Part of a small language model's weights: 8 layers, vocabulary 49299.
MLP neurons of a small language model. Each row is named by its layer, matrix (down: output weights) and neuron, and shows model dimensions 64-255. Each number is 500 + 25 x the weight over its row's rms, rounded and kept within 0 to 999. Numbers have three digits each. A neuron's up and down rows have the sign that makes its largest values positive.
After each neuron's rows, "fires before" lists the tokens most often just after its 100 highest values on Wikipedia text that the model never trained on.

L4.down1051:495526507484547479501500501546489511463506514511517464474460520503442478511498534524521517495528503494489491525531504486485512504494466470471512496540566440486504484493511528489487526521508531528473522502530526514487536537494457475513475530493469506473545496562510517538484469502495523502483500506504542476484477529497503512495457488513504449539519470474502517551473477530477481469515491519474475450525463550477457514483516494527476497470495482462479494528474515528472474493520486502497519546480556539489506507496487518523537507485508515478534507465516479478459495480503499469
fires before: " the", " it", " as", " that"

L4.down1901:500545509518477480486475515550477479498543503437544525500493512459481498483514507471478531483502517522483526523547531524546459485513521489508492495531513535440452456536475539469522427457452470514489514483490468506492506538497510534482508496511546500494479497502466498477508476519497529497504539508541495491493526491480484535519494495451501508559478522522503524489489476485553493505512514544503500532488510545490506491450550520480456517513358497489520532469511513486468493506517532487515496495499512532464523479503491496518491552451552470506478535494511516526498541466509517497
fires before: "\n"

L4.down872:530524493491548520513483488448531529515485505504511510479518501586508570467534510481476459508494542491507471503502519510496499541514494494511481520507502530513511522499502554476529496513523501516491488501526488490512470473523432480507491496481542499544492524460523510483539533501485487524480497444469515500487482498506505495471504490520494500523489485522504473502508504481472508537521500509495538502538500523511497489541489495513493481489418327525517490491510494525522519529526507486517503521479486487491475540500479478475500490479477494493529507457484506567504495507522529506
fires before: "\n", " The", " It", " In", " They", " He"

L4.down1324:475480530510550513490516499513464521449544533485557491522509537507531531516535526503520496497489453499530500485536502494500535491490538490471510478504490462463499477535488541503513488532459481471503487502534482497566475486494477516495542499495470506502474499496489453457489498556539509466469504505500492465516553470453526479541501531497472518475521522542510509495469502497511471524493496501504480501493540466540470502493446484487468506552549482543459502445474486489502536496519490508478529482464543494450547520478504504499470548495490490520522512544510498508540542513480435528
fires before: "\n", " ", " Ref.", " %"

L4.down620:481504498510533470496512518484461512544473456448456480523486548526449531484497483470521553500478531492493513504525494501470501494471494523486489511507516513484467515513447538479536487481495497532537515483509508487545501491470463485479514494494478513530458462506478469464463494474490514479487483560493529505517510513481464494536459463527465452472493470476471459492514470531513499489504503491508517533496484482482529512504503483484491534472507479555497501547477476479500482465534524460497517501485452482506513536479488494534513529518512466487484489473509464498493514517554514527
fires before: " |", "5,"

L4.down1655:492496482495541495525432507479455536482486485518520466453555520518510520537491491438515510506504503539456504534498507473540534501532473516484523519519532491504460508534489461482497506489488515524523522489524487509481460487477471515487494522483509483538466473547511540505472531486503494503519531515512486526513507532487473507508544496552460516477485463507488472536480534501443520543525541545490512518502479492479540515507492550523496512504540504534494480504529506493485489527526507512490566469509532454507472543498501539495488515502500480504498486498480503524461510510530498532
fires before: " |"

L4.down2231:512510475448493460458509499489550519459485495495530501500441484484464503523501539492464509514486466486528452478514508518512498469507510528492536482508521539467464510508477496510485479453492508510533504477541501482501436511478459467490532494488549475544557534536526562502543493543508477503532497498473508485529497514488494494480478496514481489501471502527506463519516465506520475471499542465518500508531513529489465461525476455524487529498461505501471449527527509481509515539473500545498513511464512524494495496484481485511524484465508479503500420493483532518473488477520529510
fires before: "\n"

L4.down2686:512464479532450496496523514483500483508518482509530486497507505512496514491542493520522497499525522558484490531555508488454512515460495508473490497496538471494487477501509486520497488489507480463501523480505489469475517517437509465538490480501471470516533495536485517495499491532505505474516495510449539528487526488499488486516528482515508528505488509510526547457474480444475518501524514489479488494447509519484497496451512487508463522502498558502518512510464440536484490515456481537490488483494481505527498511507501478480468484535478542497549503535479523488485562505502450486
fires before: " ", " Democratic"

L4.down2161:484452505478475467499505489528497486488521493483543503540489477513509468506495465498505482469535501500484498536519497519485484487510489535450479532442508491475478522509495467537531460516467526535498514493503463523484502486525472482492512481499523532478527499447487518489499485482514553547470556523485534480505525511503469509519481550516503515513504475449496509496461556479540457521494437476495518506511495491547493517479534487464510465483493464458487531455513516491491501477512520529500492522504465519482535508530551493546497502487511488496505507482495511480468528469537514471
fires before: "\n"

L4.down1496:492531509491506528524493512528499491470449469522474461536493542511501481464534539501462516467516488514496502500482490493520483485506542512479504517481510491501489485498500561533514544487496482503458537534464494551500497531524460437479491514475529503462471497464457522520463459477529489441467481467522480482522482496443516472465514521515490453475510461511510501489469437495539513469525514477525447497532527474517514511535507499470502514459482484485499480505525521497487492496471465542460502532478457477501499466498449514503495525500474499466497527434531484525510470498493504457
fires before: " |"

L4.down1835:497508493498490498514479487527508484519532501483524496478495491483451503474492486500565482535509501549504518522457462465497482508502493429499492495490493500496502457499490502506469488504477545529511490513511479503465503542493497520487440486476516505520575506517531487517531494493549514508502466505512514539545505517534462507482521514498497510540470496495519524478496481436466474519500519479489494485503506487499515515504521499500462536454528487515548526533493524503489523477463502497522493497494506491496527507480534497515478497518462485514530492474481565515455516511475491523
fires before: " the", " these", " his"

L4.down1289:522548548503566506544492519460527497519540502494457470457520561463517526518475488515479551483464519488503514508483534470544510476489508484498492467503525497461520518485475461553492511511529494516455526474464462479473580511499498497456450470509500500483490509504496491519564522512494494489455516509514527512486534526497519482464495494491534466505476514482497496485518509485501487514511497521570521492510514493500511520487434496514485533508494518481508474511499511521501512457452526519497530503499501513506532518513490487528515499493486516526500506515506492463488494463492534523
fires before: " |", " to", " July"

L4.down2680:460513525505470549514454508472529487476459512486504507500515495500468487500513468486515513480494479467513499461498531524516478476519519452480485477510498514512521500547492512546535465498521513522503539488523448526444518531508490508508492516475526490483504529494482496500495449475542517478461514496518512489501486489464529540470565519509515487452537489573559521464544474525511500461531563525449506482462473499503504482439489472508509497503399507501503462487499489497502488518517496501469499535526486498485491521524474541521399475498509508497516503486502505459521475513539448511
fires before: " |"

L4.down1115:481510493471520485513496504473479515459502507505566479501515490552503520525440507489473520483503485508450505542474515500490510497463495524489525493557484533451528448478506505496492488494500465539494536450489483519470512473514460534490499517507470479529485458510536461521509507472478501520515503508504488495519524502469476504516483498480471523515536497465516481501483499465478478503517537519514488465535491487472494496490522471513499525498446500512502539537479484535498466518516497488481495479466509456499497501534450498486460525466507467552488516457487564482507458526470491478
fires before: " |", ";"

L4.down241:521465518466518485482554510551520510479535457531491480476561514531519580520489476504528543496491500523491511514527506472516514534505505526485501505531518433535451454533511503470540509513518522494517508497509502540473487498508469507507437527482460431516514487524494508525500492438503537514538475504470515505474507541475460479506534482478465517480485480506495487548492477479525506487507462490510500500441470536549483510516563469517438522477519471515462513492529495443496496474468522528503501470536504489523537486534502558499509507471480502530490498502525524495474485464465483484
fires before: " |"

L4.down2004:502525501534458533491569500506508513548486463530523485482514528525495494513498442515449502522459501515500540509491486483481486505493481488542479498495490485459493505515494515456518497541495511490496522496536520450536493489526517459527512508542484519520513470500533536479495487494511506507503486513484547488513493520495509507489457485507521484523494513555510454501548482501504516482475506541510519528475489506509503476498547447512520522493565493505504485489524535499512506456513534476521463476530531457502491509507515467484512456491471510509497496514478508544531520500488536439
fires before: "\n", "|", "-"

L4.down191:483494461455460462471542539510512514488525525530502489544506523523512503498542537507528529531501510490467523518504519479465462549507510507504471501502478507502508500519553485485513459510481507539485526505483524508505507510500516529492491540492502473500509485532511488485517504484513507496515501527517499518531551486545519522521525498509539507458500505534468523433522501478494516556525498498513526499485528509530516453518505507513511502480577515502504497477508523507559537486498483495491491471458470508513543521483461521461445517497528570518486529491523485513455545497489517473
fires before: " 0;", " 0", " Goals", "ging"

L4.down924:530509494491485496497520508521511526480480466476513553554488478464467522504480471496488540474495504485516504447542507495461494493569486472510512502496473493500500535517502479538473515481528501522504493453525540539508460481497518507514458514506491498513513532458480527497472512472477522525500490532490518490525550471450514459514498500497501496496533496531479490480487492512507526520533499516505483514490525511511504492495515482484474490503398526458445448497521498426541461516494511514499488509491469509477476495472485490507469490532542515532457486485505499499517497502504509521
fires before: "\n", "-"

L4.down1941:516515516521488539506493491539500509550494532511473503493496465485494473474494460511493467514507475496496497502490482605561527478518502480536490466478461553565493466511506518537472500422458527485510475496497535529496539472484486507452504507449474481501510460523502468462517533484501509513514507510512496507517500522494481510491515505498508491503539460496490482501479527502517488457512465526510501478505475456512534499487484531525483503546506537482489442521529475514532486510498519540485477502532454513517525500481530501522531547520505517493491491509494505469520497515467537487
fires before: " by", " in", " on", " with", " to", " at"

L4.down2683:432503479478476485491506455522497541497505561505549457466506514523452520530466486500496501529447509497453472514523504491521506463497500465462452465526506493485486481449509510495494505505499440445511485488472528492492507458510510501483470483481525472479549463518504507503524540506517496561483502526487505481483548517493479484503526553448489505531498500468535527513499469492508511504453493497481519489456517536540512468581483508503538510534487505474505505492493465459481540523514507503465529521503501513473452539544569505522523512458493520503456523506496512466471484531493465503
fires before: "\n", " 20", " Q"

L4.down1633:486505499550516491480486498513463490535488534491487509472513514482485504499516499485505495494492518463451517488482444507559485525472505519518505478523531515461499488536524519508485556458452531493516476538531498485510496482508483459497508485482535490536504520518540524518562465500515535509519523477494510507501479516482548529512518513487470486501476522559489485528499535508500508496470472529477500481507494476483506465496463489514532472531455466502527490486505470467517513489450548531459502528490502509493489514515493495505534516506462468482494455517499519513494502497529512531
fires before: " a", " an", " the", " in"

L4.down2669:464495507527516495507475532502478509487531512499506541515522509460498487495540515506448481489527479498493510501472500488489530450500506450424510443526525531491471517502522469538444510445552511494527445464494499498506537493489492496510495488500506535518506499553484498484464489567517523501487513499503458540476480527527515486489488524512483497516524524472549529512491497475517485542482490470478506533514484471462467478470507535522487434477470516483498517525517472504449522478502495531492496499490531490449495527469487530487507509521515491497460512504476469508486500483507500546
fires before: " to", " by", " in", " as"

L4.down2384:484525478471501488438517460516505488472521490521473507483518504485470494494515514494515478495478559503495526508520468498489509490496497507524544464519510514535521502478568552501450512514491521506518501462493534498534504510523531511502485489529484540479501544532498518534486456518521473490509551483502488492506473500524520493464534543496508466489490464458503452528458530529506469550559494504506477510527481512461504487468510534502464483468489528502474473475514480515475551475531475484532524466466484505488496490486477456503492529471517466518511506469486531490512539530510464517
fires before: "\n", " was", " is", "),", " and"

L4.down137:527513500484452506524471463483518529504493501484491455489538568554484513480526529523478479454502502481444499508510491508479461482462520466483518450479538475537522512449511456484483434468521469531475489476471515497506497494498464454515509501511492506519471455508505513460495492494483466502539489494507466478507484520493506488469476508527523527479472542542492516522515453502512487543485497489503482517494502467527532513466513486460524494514462488504511470523490549537529528455508466506478536468506476488504500499515487470484530517512542503517464495489494543495494495500519528528
fires before: " in", " on", " with", " at", " to"

L4.down1853:498475519516543493527485485505582526520476466536458508508478523507530514481565481461519485532504498473457495517463509504507532532523470464486535448501486513502480493489500496560534493490512498541501502492484489514418489497501507489486476522477474492461494498461513483531508505530454552495504513445508503503542496486519480493493532497499496496452500529500489483459514546513515498515533504488568542441481520453511522496547502469524446509520495498511471489488525480529476501488508496534516500471537491536537510482501511504473472495497464491485474522503488479491517446528489472554
fires before: " |"

L4.down341:445489514478481502487503489487543463541537482482515490530526544483455498466500530479497510473527508503472494482522457486498520514524477534490555493490493547491463516498511495498513525494502474495460486501515535477512521469515482501521461468519529507508500503453520544487526493477500496499494486511518496458511521487478485487508515471535526492514506493461457472488512477494479480527533490520521487478450497482505481507444486500463466511502455509549533495498465550474482482488515500496473504516460514472480464495485499552527495544518511521479470520492508535454508513532501471552
fires before: " |", " 0", " 2", " 1", " 0;"